Weights of a small GPT-style language model, trained from scratch on English Wikipedia: rotary positions.
MLP neurons of a small language model. Each row is named by its layer, matrix (down: output weights) and neuron, and shows model dimensions 240-367. Each number is 128 + 32 x the weight over its row's rms, rounded and kept within 0 to 255. Numbers have three digits each.
After each neuron's rows, "fires before" lists the tokens most often just after its 100 highest values on Wikipedia text that the model never trained on.

L13.down71:121084149147052108164141111137106136116201144176142118161113161133129084095112109150169193138045139120170144086057157169146110139141153174101139074184171140184139094128166138127145144099180072166105195135136120192073133126204174166187141167113072109073132148147128149136079090151125185101118132177130129102120118075135110113081107137139159121098093085108090171102152172097141139113094
fires before: "0", "5", "7", "1", "6"

L13.down362:123061139084140132158123098116061135128188103067137068093122079155183133130087156101103079134113117141109152147130159131125091171129151169194121134134133129157128113127101130138118112144150099204165172111161166172136157171149194099078108152176137143153154168118153145035143098090131139155092141151093094174095115136116161162146145078090167119153130125089140157124195122156142172171186
fires before: " (", ",", "\"", " -"

L17.down1225:080092139105145082120131143126074103136139077127110117080126174079137097114036125085098165127099124107180123160138063096092064105109164114095121145155119114129124120106155135133154147206168145122135093097130111149160072095113115108122135176165121139128159141166098120103120102085072128156069143135161113105063124132140150118115158158118116093155152164156069141146064156230138148109075
fires before: ":", " ("

L13.down832:168078155101110108155147139152102151087177083146104084128130129117142047094146100187192081121125106130098145107120103174120087198110151179120156138148114151190113092104088136149070098096101079187118152174135121135193133104152135119166171150170101091086138112084158139129146098108107077124118132151102112123152181123122149121135149132108080133157105175123163129130107191132163148116128
fires before: "\n\n", "\n ", "/", "\n", "\n     "

L13.down0:114108145131132096128178121089066113179105095126153107094139127054143192091107148147133157153109149120179142079178148124135117113138114140133091110144149115150146140126125133122180139182106098116129197060079123057150120161185170129095178100162136143146148127122131096104114092143148165072115140168173156183096142168150112110178143129079149210112149130151152174139090102119163118131121
fires before: "S", "\n", "s", " Su", "  "

L13.down714:135151171166134052087156127108184144176127151107085117130105162111123114128134117094155069116076195111134151155151102132094143119093160163154085160130143144154145103088096161116073110104027109113131123158145080157107152127150160129173099179063181174150128151142124074137122108142098081108078098089125087097168127131092147126115131137113189126124152110156077091166128141108149155151142
fires before: "|", "1", "7", "5", "6", "0"

L13.down1288:142170087031121139143123189105120119180105165144086163125137145092128151120103142099098128131077114084072134136091167162132118118184163185108161118119189127128110108063135124094137099168146156104147121146154110096138105117185142140129158141139116149129098195121065196135129117115201137123146137103119154139095161130112111133074113176094175139111124127113164143157076135181092158130095
fires before: " |", ":", "do", ";", "una", "0"

L13.down754:080118120149156106153202205106105143121128125079109153078097153168172129167107137051146102102081162121107101076080142130114114151131118147119112154097132142194155141109101143109114138171090122104220090186122146111130095077122126138226048182042120116158083145111123108127077132075111103053120096118126053119122107125131129140126178090106102096120119162172096101134125158122174114115155
fires before: "|"

L17.down681:164121125180135031150170113106160114109110139120165090069134171117145164106169089086126148096158112175188140060133169191117080128153089083149085098182163198126108108106145127140144078155130133146138149105124074162158105155136143140026157077131182152113047121115168116115085116159148105067122156120139109133088139156202109174115124139157123124118133103118153142168051117136160182145096
fires before: " of"

L17.down1397:147160104081062048102118197178099129162159146140138103125133196152128065109157118166111143125067161151155155078132129142099150108116155155111037136158132133164157109104125113147142053157163124121129106083135115120134091080163135118186137096109100185150104120108126093134173093132134165139106096151124165164117112111164136089108171173124143093116149112063133175202132071129113097112119
fires before: "0", "1", "2", "4"

L17.down831:123149111128105152133114146170121116171175149181154165140184115158148128101156115102099133126169124097095148144110138117113122097114161156112145094134109081141126152107142089115190150111092099100127084088141072147149162109127171051130140132134094144085145138173155134066147101119159100084087171123135148126115149203066145119137124100191105038116082099161157160100039101101180109131075
fires before: " in", " by", " to", ".", " at", " on"

L13.down334:170109079159120172147118130160140116146119191151122105158125113161176125123111141155118062168156111134121138085137124140123101136123117136164080103111119092133101054120116101083157086166190088151153084123184148139137124117144072108170109148140120118066075146169151145123094084120094148112132084166146129145137152162126110109102133083083098130162109093109113106114057067113176097134102
fires before: " .", ".", " +", "\n", " —", " −"

L13.down410:118125165127126141158134102122133081150123176108153086164116145049113089076119109138136100137192120139080140076133149155136057134139101151127135166219094194154130070095191158118144098182054099186088157074137107048194083204136139152141149112143164171123159159138138118095081097070119146118142177141180090164097134177139100092106155144182079172199079126089117131139195170126191135116112
fires before: "s", " of"

L13.down69:140100130149085150163038144135121138136208082132143161098162171159108126128111138117099143123117106160144140121134101174112161099038146211155111210148148112123128129114098122136127175114135145145160153129163144133116147096162118106096154097147115121132118090123107145140111118158132071142099134160074093129188133165100161076078124131167150134111072137119162139097147108132120151121127
fires before: ",", " of", ".", " |", " for"

L10.down1294:102132156143136099076148149146113136143115113055104124116144062142153117139219105128165074097060064106075117113058111140147066144097106151143136123141026118132157139060081061141106166143101098111179096088135126090110089095142158115107111078143127149109141118108130175137127119113174179149127151121127129123095151124111136092197106140076101136086155152125112144058095152109172119110086
fires before: " |", ".", "|", ","

L10.down256:111097132099143158158099131101114134133146049173112192103144112139104063152142149152097127133077099150103115084089133095101173185123109164137144115077117139098092120105126125146103124119138102111168207165138090123154066203101118157098127136129117111115136109120101085088078124173169167177134163066107144114158104140138128106122115155138168151061137116183120050119132156128167106061164
fires before: ",", "=", ".", " of", "\n", " in"

L10.down492:131124151151144177112078140150133129159110127114149090142141139140123107156119168128132098170039121168162135088174172108117163150113181104117108123121123152116144097138128132130142086171117117134072150122137143091117134150149121084255196052135144139109130147135106066123119156141146097161120142079075104126113157100073101120135143091107157126140139086071129152102117143153080188127189
fires before: "="

L17.down231:153097109153114082155152174201134141139164157133106088111123182128131089136126122182148098188099123102169140113107154139144120135075157185133112114148125114129139142151119140130098121119127124112123093147135129123132150132133118177195137113127089138129138128151113104146140080132131134106100096166144142164122126085118132119130138169114141123112125128110129142177172136140096068158129
fires before: "0", "1", "2", "6"

L13.down1423:066113114113159102104131191139111094149144137082092162069146109119176139146115104092137151112062083125095116082085169129068097156143136121117114162133116116197150159091103080139106097182069122106255111149141100120151099077135161124177088162040122134168127093137143080171137163077115134110118123116137121117134085116149138122109196135125095103132119149153091104150131160131176104130171
fires before: "|"

L17.down1312:113210154188143059126152124131142100143122081130139138113147099113140115116100094082135105102092117162146180146061075097174099105163088101064105113117099092146110127071133132105141134164147128143112131067125069068171136186121094115121160114107113136170114106079103156071134116097127081102151137078067165131128185129091096129153108101138131110140140149168110051105133112138119134107127
fires before: " (", ")"

L13.down235:085151119115130134156126090156076152202095124116128108075114125141092116091114132179145096178183166113171176105118148083130092125099127158080098116165095140151093065126151151121115132132130084163098108082111142127150102124095149135158134131238100166106138091136129126092172155113062055118088160144097177092086171142132180103086095100079118124139119100152153119105086180169180073177156
fires before: "\n ", " the", "0", "\n", " Tu", "5"

L10.down80:149128136133214183149085165154084133099124148121104147114111142125187113163131102133127070171071068107102146126104145135167123180166139098116104137110099171143152153175125188164167114120149127179158130153130182150108125176136177133154083139139084192131129106101154116139100164151093130111172138112201137117146052160141105116192137146142062124068153137126158147139103114133115151101129
fires before: " the", " a", " by"

L17.down895:115067118139186127151139105127090126171111121134128126095117152183134092105148132135166080136090149116134187089148127105171120125145126096169162177163141116180147146088144114106121136231133106090074133047157132120153150136109109113163134095095144185138112121045118071168152045145110087148156098139064108126113152112132120096133127115135084179105181127051104106185168159153162126126105
fires before: "\n", " (", ";", "\n\n", ","

L17.down282:160116157120141111190128157198130114180100121156150144108142130127160181128150162151146068136152113064123113126108136124171130151131144186126087128064128131112186148100138125049118109148167112102123080134074105188087106088140140137121165157065055118160102151125098141160117129121165163105093106152103137100151137170148129127087172161090154156145115120144061110149121144118110136135158
fires before: "ti"

L3.down514:127161101131131118152090112107147101166128139144155172160174085109170123113127139110109140165071127129085098141134162111160152081129202157073076133124164144118110146118171133128100144161069075121120104154145138126182163141154090151152135119143083132089105121102103123134220111143096126179151140097152143111123141150104121171133112187116186090160151172123104073151108152112121068138074
fires before: " |", " Switzerland", " the"

L13.down742:167117112086109126125101121053116120116167148133068154089179141169146129099161074177081148133097140160139154112162070146168104132088161128115112105109149105131094121150083108128153108116069141160085101081145142138144168065084143136218143158126129137123064137144156115155092046057067163068171084131151105187150089102110144074063124151152160124108103110143108136121160105143122140131142
fires before: ".", "–"

L3.down1367:106154097127137096118101130131141138159170118165113101086134113122168149102127077125144132107094136127151059135169142111160089074110106183129169123150121134134089130124138157127183161132140130141105111162123118128109141180147175132255171127109126103098157148120140094093133126135174106146131123115146106094098123115120148120136131099103037019138121156116141074121134130155091120115138
fires before: "|", "-", "="

L13.down379:172125170102089128142098160150090107150134093131106111141172088111120174107141095164154103099166077161129151153119081105118148104144059183157124101095144111131095116103080120108164098158042111104197134148103083075169108095130152124139107126194134126177107114146106127171161139152169123110126167146075099130174143104122140156112165161183138126143177128176118121137155097121065155156091
fires before: ",", " (", " |", "0"

L17.down1252:092074110132151163161124114170155099144150089153138172083179131168200117181062106118100160172137132105144108094126181148092130131080132172156124114111146103096126093097109087128136147119092134092154140136137162105137189135180092124177149133146127102103103067148175128159154130144171086063067163158085184078119095135093167131139186105134124089146102100133193059167146123124150120097087
fires before: " by", ".", " of", " in"

L17.down631:117115106118133174193172161074085140120132193105105087114085141109124107123082163144131169075128150120150110081142042133157077117125114072196130169128160113156076153098149147077089139133144138119159138098100131165161137101138127125163070148154095138155190158120106140159130125099127086102155153153121126180104095123107138101234115143133129171141129207118130072162087194151067146121090
fires before: ":"

L13.down1039:118135135158123098180156137154130072172118109166152101072105181104144090097135141194083133128086135090097173088196143142137110134126110154121143139160106164138147128129085111168101077130141078143081101088133162092137118104160111179160153102150116143168128111153146081079117115153062116066089124155141168153123132153136137147111114110106071097145186145135139152166137154162130101117184
fires before: "0", "\n ", "1", "5", "6", "8"

L17.down112:100117140077136091142116191141137156115164110151172141133155122140142101108145121187204141090055165089077105123138129149139098135116116164131135136132109143164124155105190117120117092100103107088153133161115121078124124130189141168087173149134113152061112121085135107124145154191161119151161157146112128126167145196141076133118112114131099162112088148147166118176098128083162102128161
fires before: "\n\n", "\n"

L13.down579:087099038155119163081141113070093132133108142088079134144130098157055127069195087145168143155155160149139153159145114132131104156139131201145111137173113082120159131147132138125125170105121070128065156162187192120080152075106121075107076192133103106129148108144158136084152096088111188149108166145126158132124139164106131101162083117146075121122156207126145090158115158134136130107122
fires before: ".", ")", ",", "umb"

L17.down117:095120115146116135177122145165159117121150103154091163111151125145125130139182121175112152183151081108166188101123146151159080114072141110149082073133151108172130104095212117089165131082090098114135110154150154139096162115140170061176114085166151101151077113051143130117107127117135076105163079089113151192089123130107149105149153158161185110109133200112106103129154118102070200048166
fires before: " in", ".", " the", " with"

L13.down1200:138070107104149156144132128185151083164101075104136074097157151112086132121092115182164088146122141078132085124111098092138167136176107079117138158080089091102126143120150220136137124150194131168106143144148080188151110166104183160084174132146116113121168078142116111157115101138121067085119127087146153116104089125165108121062167132106151129151121151157175170105130152161147145158108
fires before: " |", " (", "\n", "at"

L17.down89:093207081110127138111133166117165156139163101096066110133075150121144041089069084189096096145071156114130142125173163062151164170142102129151083163097101140108134118079147148134132124075163107126152109157078199139126108169127174096149122090099152093099115133077115150177105172130159153138110095114168153198077106134114124090093181132170132159112139112094141131163147101159127131120151
fires before: "-"

L13.down1098:085133087112106091115131072130112146099130061166124146146056168110121147127165193090148115121093149134121125160118099189141128141086160073085146119129120105111122104083221160142068158086131146150122125082118157177128160131143098158102144156126097136118099132136111107141129120095069178153065119162090123148116206164087064135164105105098111132137139148111088129175133195178164119157158
fires before: " \"", ".", "\n", "  "

L13.down648:121118121120162160125112140140108108105123123148095151159104145117123111154104141110126151100148169138189058136150057097100141141085070127129109158163126200126164168158110150178122135079115153133133130117074164135166105069130144110128183138062094088144161073127098114152117060140156078164109118154205115093163139114106147092150143150123109110153192133131169158132204178150159092092092
fires before: " |", ")", "–", ":", " –", ","

L13.down938:167114113158100154155129067114124140121141152106113140138077124135166137094146111130124070149149137184093135128071066140121090156114101166154119026131129101166153118130183117185097130183208159199148057099139152173198128088149082108142140162123108160184124132113110130081111105190100092183150185078104086185125164086130136116116108128133130127154169136091174133132068094114156141122164
fires before: ",", ".", "\n", "s", " ("

L13.down686:098110133143129178093165122177095145126202126162116132077145125109149137136145149156162104081129146154044127113092155146131084088149148138117125178115102101137131115124166141129139146138144101099060143131158103089082157123134097131115115169117155097107130129152136122142125100075113176153120130106089098137151168144135125142171086105069152132088172098148105097097124158139139076173143
fires before: " —", "\n", "  ", " 0", ",", " 1"

L17.down351:080067106125128123123079110175143133112137186159116135176144132115158127092123208098150132141118139104092132057121112105190104110176132147112113105105136079157134151114159066107164097160152096121169084126098129149074127151155195153082154173159072158100113133112123183124129096161135106210157112103121101111146125162092136110132132104178143216114131087160151119132070136096183108140128
fires before: "ti", "BA"

L13.down1317:107107119119092128191132076114125147124189179136098118134159156156146130083165148114129132151152196092130123143127120105173136078145154123092147137155126127136164156109110157102138130111111112169115090080164177121186126127210106106151054170100089100197091112091099174161120137148139138181136172097184129181144158116094156121155146150152113089117105167103077107138148132154100120101085
fires before: " the", " to", " as", " a", " \""

L17.down592:135075105068153146095087108095139130091150039143134166110134160116113134081128118116180114156179143139164037107112080109080125165110140181137171156124128080127145099069123111140150125128096120099075215172127172142111170098117138188097102091184145170160107193166096128138095084118085104134115086165140153057074120162147135169145156153169151121180141159125129126118124092113163129087118
fires before: "y", "ist", "08", "07", "er"

L10.down212:150206164127069126193118156153111172119113129116154109157097175133163139119115135152122105118162132157133061102119164114133116098113158125109108130184170183104107156101073115195106170106139126105096078097050122095163190132152170118173062158181110136103107123150169203156117120147158079148078096158154106181116117156084131168147144165097144119179112126073188111105165112142171084113172
fires before: " |", "–", ":", " qualifying"

L13.down204:108117125146120088090175193125088103128147153141124150101134086168098153103130137104107106116072096162154105073086131133151144123192128128146117139089082147127141096115032107104162085177101169106202107169159134135095102090155139099099091187075148130146125068138120161127092160093158066060114144122122038131133115158136096129124200101138117075145137144131135109187122157171145121174155
fires before: " |", "|", "–"

L17.down1416:132076089137133086157148119091138157100136152158110164123137107159120077087147129130177150158093136097149124137133160124148158150143083144120123130185100093171172192083144136111072122095113157094113143129112154140070159112168139205150082150081111143067166171116106114114125128159099134158128144168156083152065140083101124096141115120109181148132136088117150151088181124091124100104146
fires before: "0", "1", "9", "7", "6", "5"

L13.down1461:184116096149143138122121101110147148113080153121130176111138166150125129180140131125094123143148152094132119128079104108116113132183136181095083120160122132115110133112133066143181082135151139114104131146104092160124084097203098182142162161106126179134172198128086156147100154193126136116140130061147133197085145123186066130105062139101128065186132167151135112052137128116127120168084
fires before: "\n\n", ",", ".", "=", ")", " and"

L17.down594:126098074188128094170137124091145142121148159163114109134112154103165176060146156113198123141042151073164110151148139091153155184074113138118098147181121147157149129145078133103069128121148134130106143155071147143118161157121158167220077157111131142094161164112111095178159092116130132144084137186093114112116117109105121069112110121152185121114122108159125127102160093128118098149133
fires before: "9", "1", "3", "7", "2"

L3.down1217:133142125126123134076141140149124149090118145117143075112159126136135156141155124119136137075087137120136075126135152135121140128149142103094105175116132100147150124113168141138135159142120119119138121150122108115122152132143116139255094140117109133115126140125142114145172159143131152126115132126143130169127131091133118135125154103134154123132152130121108133140124139152087086119141
fires before: "|", "\n\n", "\n", "  "

L17.down753:105134152095170126099152133109151159117133139171155081154132186196163097117066074215117119164045151130126103118181113138142150143182110084122111183112043112147138141091170099159074159107167132147139135138121156126134134176101177105108127128177140141061119133160125140127117140162086140171164124130089156134124071125117141058132133156132128113103101108116087144135164120114169097084169
fires before: "-"

L13.down1362:102148126099091135106127110118140120109129105105128114157167128131124150138151099159190134089143153086140143129165156206172109135175161113084089198098195087136181129132141065121089132101106164133174072131191112105112067157134143110107079121113096192141133118140158122152108122187168092126146110100146163082148155132110100057102119148059137128120163156140172088166110128164164104177135
fires before: " —", "\n"

L10.down325:128185172155119127143101177138066134070189140171037140122075096143175141108155183092078095110095066148181072111094101106136148139083129121135149147148105095142136183121091095100164143163116137116184120198135109116124133170119080090097168167088135123173146151112112169101078136114104143117117092078074146077136058074124151144144125123105075084163126159073117123084115096168146057136162
fires before: "|", " |", "=", " ("

L10.down222:080146074181158091107111142104043167057126116138167101107108145165165070118133165118122117139066172093089108102132085116126159137134125148146045153105146149129170137136171126120109094102128163116147086127117097093150101152183084137122120136160134125135198143107160170139097130094149107159150128132129128125129143102108160088168152130106080143186122185170068125090191108105123115162102
fires before: " a", " an", " is", "\n\n", ",", " was"

L13.down603:139177131132106191185130111130122120132123112120181129128153110158128139139091104124162148109149168150080097047137178070144088114108128185109095101177090190173176077144125212079137083156103166174108123167104150065121108182125141103096163136124097140127185085171136111142138160151136136115119083107158120133121136145127160146171160083145211111087118126118073095138175139056181140139088
fires before: "s", "ion", "'", "."

L10.down209:136126153135138132157112120121109104128125126149123110137147135127135130131134134120142108132084132142164079122132127128137119134127150121147137110118134122133145116135147139133133115138155142150095122144123127117137143154172125133255177115140108132123112134137139115122134117171147128107140123125103128130129125120128104127115140119137149120143159141141128148135126148130120134126100
fires before: "="

L17.down85:131090122152136118137099085081081068152173119116118180134129230108129098168073106163157128109090107089082095095111106115139133103129155149103113105186113160136072127121119149146064163144141135143147143170128133103102140157111135206126157161119093160142152140097135111097146121150156103112075245127140122129151061127108203130104109110111111133156154110150160119069146120106132111123137
fires before: ",", " |", "\n"

L17.down276:151156070141139103146171093124147132143164132151120133115139196121149101096145184115084159155088112084102087162171127146115138131168084121083153115139099182158111113087131179122161092093120179105112136104165149060113190144118110129126144078136157114132137126142073197107073114105149121152139174133141121120150179168180147207132061164100178165150108086071125145140152096048140123123167
fires before: " |", ":", "s", "("

L13.down789:169125134080114072107128152126117151183138134152159161166152124122154151124140077115161106134150110167155159144086117116109072174102102206102059123154149137174105141104130133130087131126149153113061107142102140099110109089197148163144073081138123117114141148114136129165026066130187112111138064130178107140118166154082097123141126141124085127114115167073125145149125132088176151127152
fires before: " a", " and", " the", " an"

L3.down489:071126146151121079124130172113109118137166157189105164134174130152100161105122148097090057156133073078075097076098140128123162129106100118151099175128095104126095108112126133144158100132122117099123216113131067097132120099182133160191108105102130104091153114111163122155179151123172149219154154115089145113101121182136147102088164161127137084104111139104134086129067129111116102097131
fires before: ",", ".", " ISBN", "\n", " |"

L10.down1118:101177139157131116093135197110051127101142071128145159106094137122101155142131076184139125125118131102141124123100121089142141098102151190165094147142126155092093103151120119146132163122129125084138122135127148080128167115094139084036125170100137093186140104144133145121120137085134085162135130199094162097130151155177153128116133135159112174151104102204066122176140155117142092158147
fires before: " |", ",", " (", "\""

L10.down118:071163115154110114141113152133102174150167126161098135090165153101120158115148142136197146148093158181090143063078129141083092141114105148110102105097129087123090089114088136077116149138099119148160134117149135172111148127150164111195109164166075095125088111103083103086103102092124132172123144107153152082100159152146127093090145085131156096119107121161166185195123095075227106122168
fires before: "ti", "ted", "ora", "on"

L13.down1467:178167170184100130115160109124146057175134156098165119105114209130128126164095083142121110096108123151170087108121152169122157159127087091123160117093101151112119150137096157102106057156135159157135130107060141109164183128116118125087097096148174142115112155204129112122108107146133076103158199098131173105155133153094181102165140176153178093136142083109212121128136065118070087074069
fires before: " |", ",", " ("

L17.down1445:153140131132057096152169174100122129163130109178168093140129168152117085048112135106090143121125119153141115104123133125143126097121086106044137074083087171130087123135133175139118144136142088063164123116101118078136135123086167097145174087165125108091104140136143186136089099184072123110122135117167127145131114168094144175133077197155169160127038111080138120147174085140135124119137
fires before: " |", "."

L13.down83:116162100191113091124152146134115126080150124152147122074168115048162038148118124180137081182154049137107142135130119058113097098160137119134139167143072142170147091084067119090106079176076128152094120114133103131092164172136099154133109097192078168172139107083118152053134110071063128161154144155084142143074146171180150077203077117099090160112117106132130191134093165111119142201122
fires before: "b", "00", " 0", "d", "h"

L17.down1257:122086094142048105158136135119117110060130090136082151163107102139160055093115141139155086169098192080123174127160090141194159160136174160155134090148089168148098124086109118123116175158127167147087124114139077116143157126134168163086132084165107181130120111119156169148099079129122118114124132162110143128176119116112138073073091160176132143113163102170175153117125132122171101154116
fires before: "–"

L10.down359:058141102171121133126175139107111169134081125125063168151109115102179124201138143074117133107109089143104121111158144146079208133154146120151180149108124138118083106120163095196138163121153155158123112112135162106124117138168153159136115131160040122148152066122119111132135113163185144058200133076172126169122066125147148068131162131109126133094135106110129118162155093134136061128129
fires before: " the", " a", " his"

L13.down1447:138123142134104112133084132162075135132170082121128138141098101119133107109114100166125096085118102082097101124053090165095049174036154167141137157161143155158172127113143083146174160151171099104124142126158157122076144138144146149088146132153125164180117101180126091096066201100097137131110174172098080093117115084172042104169166115104154175128116135133069161096154145111132180175155
fires before: " States", "gu", " Kingdom"

L17.down436:127104119142123073155159131111119132156138155125148133128140149138114150152091130078149121144099122165127165138123132114144153104083170111123071115093121073119150133105088127174136117148090098112175128100097207100012136102141153168149131128129162175069125110096125144126103058151165127164091135157113173108151122137120144078120131106190193078144207144146063156143119108076093149176130
fires before: "0", "1", "2", "4", "3"

L17.down153:121148127095148123145146155118120104082155082113075145074110064136191164127161073110121109127116100146155148081066126168186139074087118131139112070140136105187131155094100117139149120185041131125211073081102155073159098099131102095081079163079113099217102109045134083162123123071142094121151130144151041170085118112191136152084168138113131145129112137121143111126144150205131105108141
fires before: "|"

L13.down524:086123105062066118123143107100083114110136156187078091090107119119145125099154093090119095159128114145110131098127150174114082145167143128137127160143109155156136205120153110097116129205110120132189140097171123101141082136190128130105151141096135130117155085079177151152157137140168168098156090201138084124115114205138162158100152196131149087088152105136114070140115169192191105101154
fires before: "|", "="

L17.down656:173124096107100111085135215141123141097112148126156067133159181096113113131099138176087163076135173126107126146178077141164132135130113095100181134122092142107130101144103158145123135171170114121111158113103177142150106084104111087131227169131148098122144139121091095171141132157125147128129182124058127151179152098085150147164113159129131117174083124094137114146091104125084145080090
fires before: " |", "\n\n", " (", "\n "

L13.down353:171168137120134124094122129143088087129210065140058168114136124159130166058076102131112089137148110176127163135196134124083086101146078153125128150144087150110135080161125081133154211113129094124118110140130126095159125137125174134165164103157114176176152102117170100154120121076145171153104112140136105175069160111107089128120081096079143121146107179092117130138076205138168096107091
fires before: "00", "year", "th", "ali", "1", "7"

L10.down668:177136149132169076134113130122130111120132110147130109087148112104116141151159097180201054144147125163062139106091109125108142155118068115076147127171077158148130077101116143144076155137117160129173122118108120108129117092091111136106048088172141168133180056118161143137098124135155165096128187116118125118081148148194096142120110118075142131133163098139100141097094105084116196156169
fires before: " |", ")", " 58", ",", " ("

L10.down1448:110223186164103066144078178119196135150097094141145172165112172166177139150155103133135124154078098125116080159110127119163176144181136121092156140165093138108192154104101106089128160097126186122149160070153105123120153090144086108119108106101107140134138120136143094122121057131159142149155159122089190112107128120131166146155091168142124139126064123147097171156150201087137072124132
fires before: "s", ",", "\n", " (", "\n ", ")"

L17.down29:102122138162131078117170086138089111123146106131078127100119124099129116090233097187117074102117142123127130113098104077164122142166075118097093143143086138101184121101107110129160126143124113094089140096123119071097107144109087151170127131118110071109123163031123094021111128072121122109142152116125134105165111134118094100158092181151124125056109142108127066126146173125117153162122
fires before: " (", ")", " |"

L10.down1104:103112105071112140123128166155095133144148133124126121098150107138150104091159084167088125127164062167138126124054155059129084137115085137196102163139116145098124140089125119141124171077123156098131120210151132091107074169126199139103123122062135093169144121104121130064137123119124106143147162108167131164120108112098143077163124116107096124195149144130096072103205142104135138080143
fires before: ",", "\n", "\n ", "."

L17.down822:091074136140174152167136185163136184142148084147131140181084146116124159085115109096141097090091066124163118102202121125162142097166105097152090141163141056163151113153109104138144086192174132120050155135155134114159219142164133128116069097093091091101135120138175153128118044179104147107149099159177137138119128127125079105137105129081148138116124122092096159171151105113084100116156
fires before: "year", "dr", "ș", " September", "yr"

L13.down177:140106158168124132106167123130134123147137162132149110169096111166176103127099122133156108075137097098105140104125148163176096143048103145111139118120180092109144122053135122115119125149100100140118126179177106097132094159101082075104153140115119090080120091117155142083159101091157158141122110107208105128142192107113121133112115164105086174116166167101115037189084112110155177157084
fires before: " —", " 0", " 2", " 1"

L13.down654:069173113124093156119166146101100060126160106120151116110085112124086133088151176135156105125092053153151154142093108103161190137164116135124051126107114137124153129150118190135104160109124159096068137150118098120176133089117090158109172158158088115107131132095116170111102158145139090111123104111127121079167159128145139131084064162168110071079083111113178139127118163115143204108147
fires before: " |", " %", " Candidate", ":", ".", ";"

L3.down1149:139131140144169124052127124127122113075115102167117105105174142124159175132121129107097106094135124139145069131130145109107154095106170112086116166132115121161142133100107109180168153131106104143113151165135089106131158154180148124255133124132118122115111143149206101112154119146143143123133146113145141141103094076124117145113169099163140086132140163107108118138126126152106112097114
fires before: "="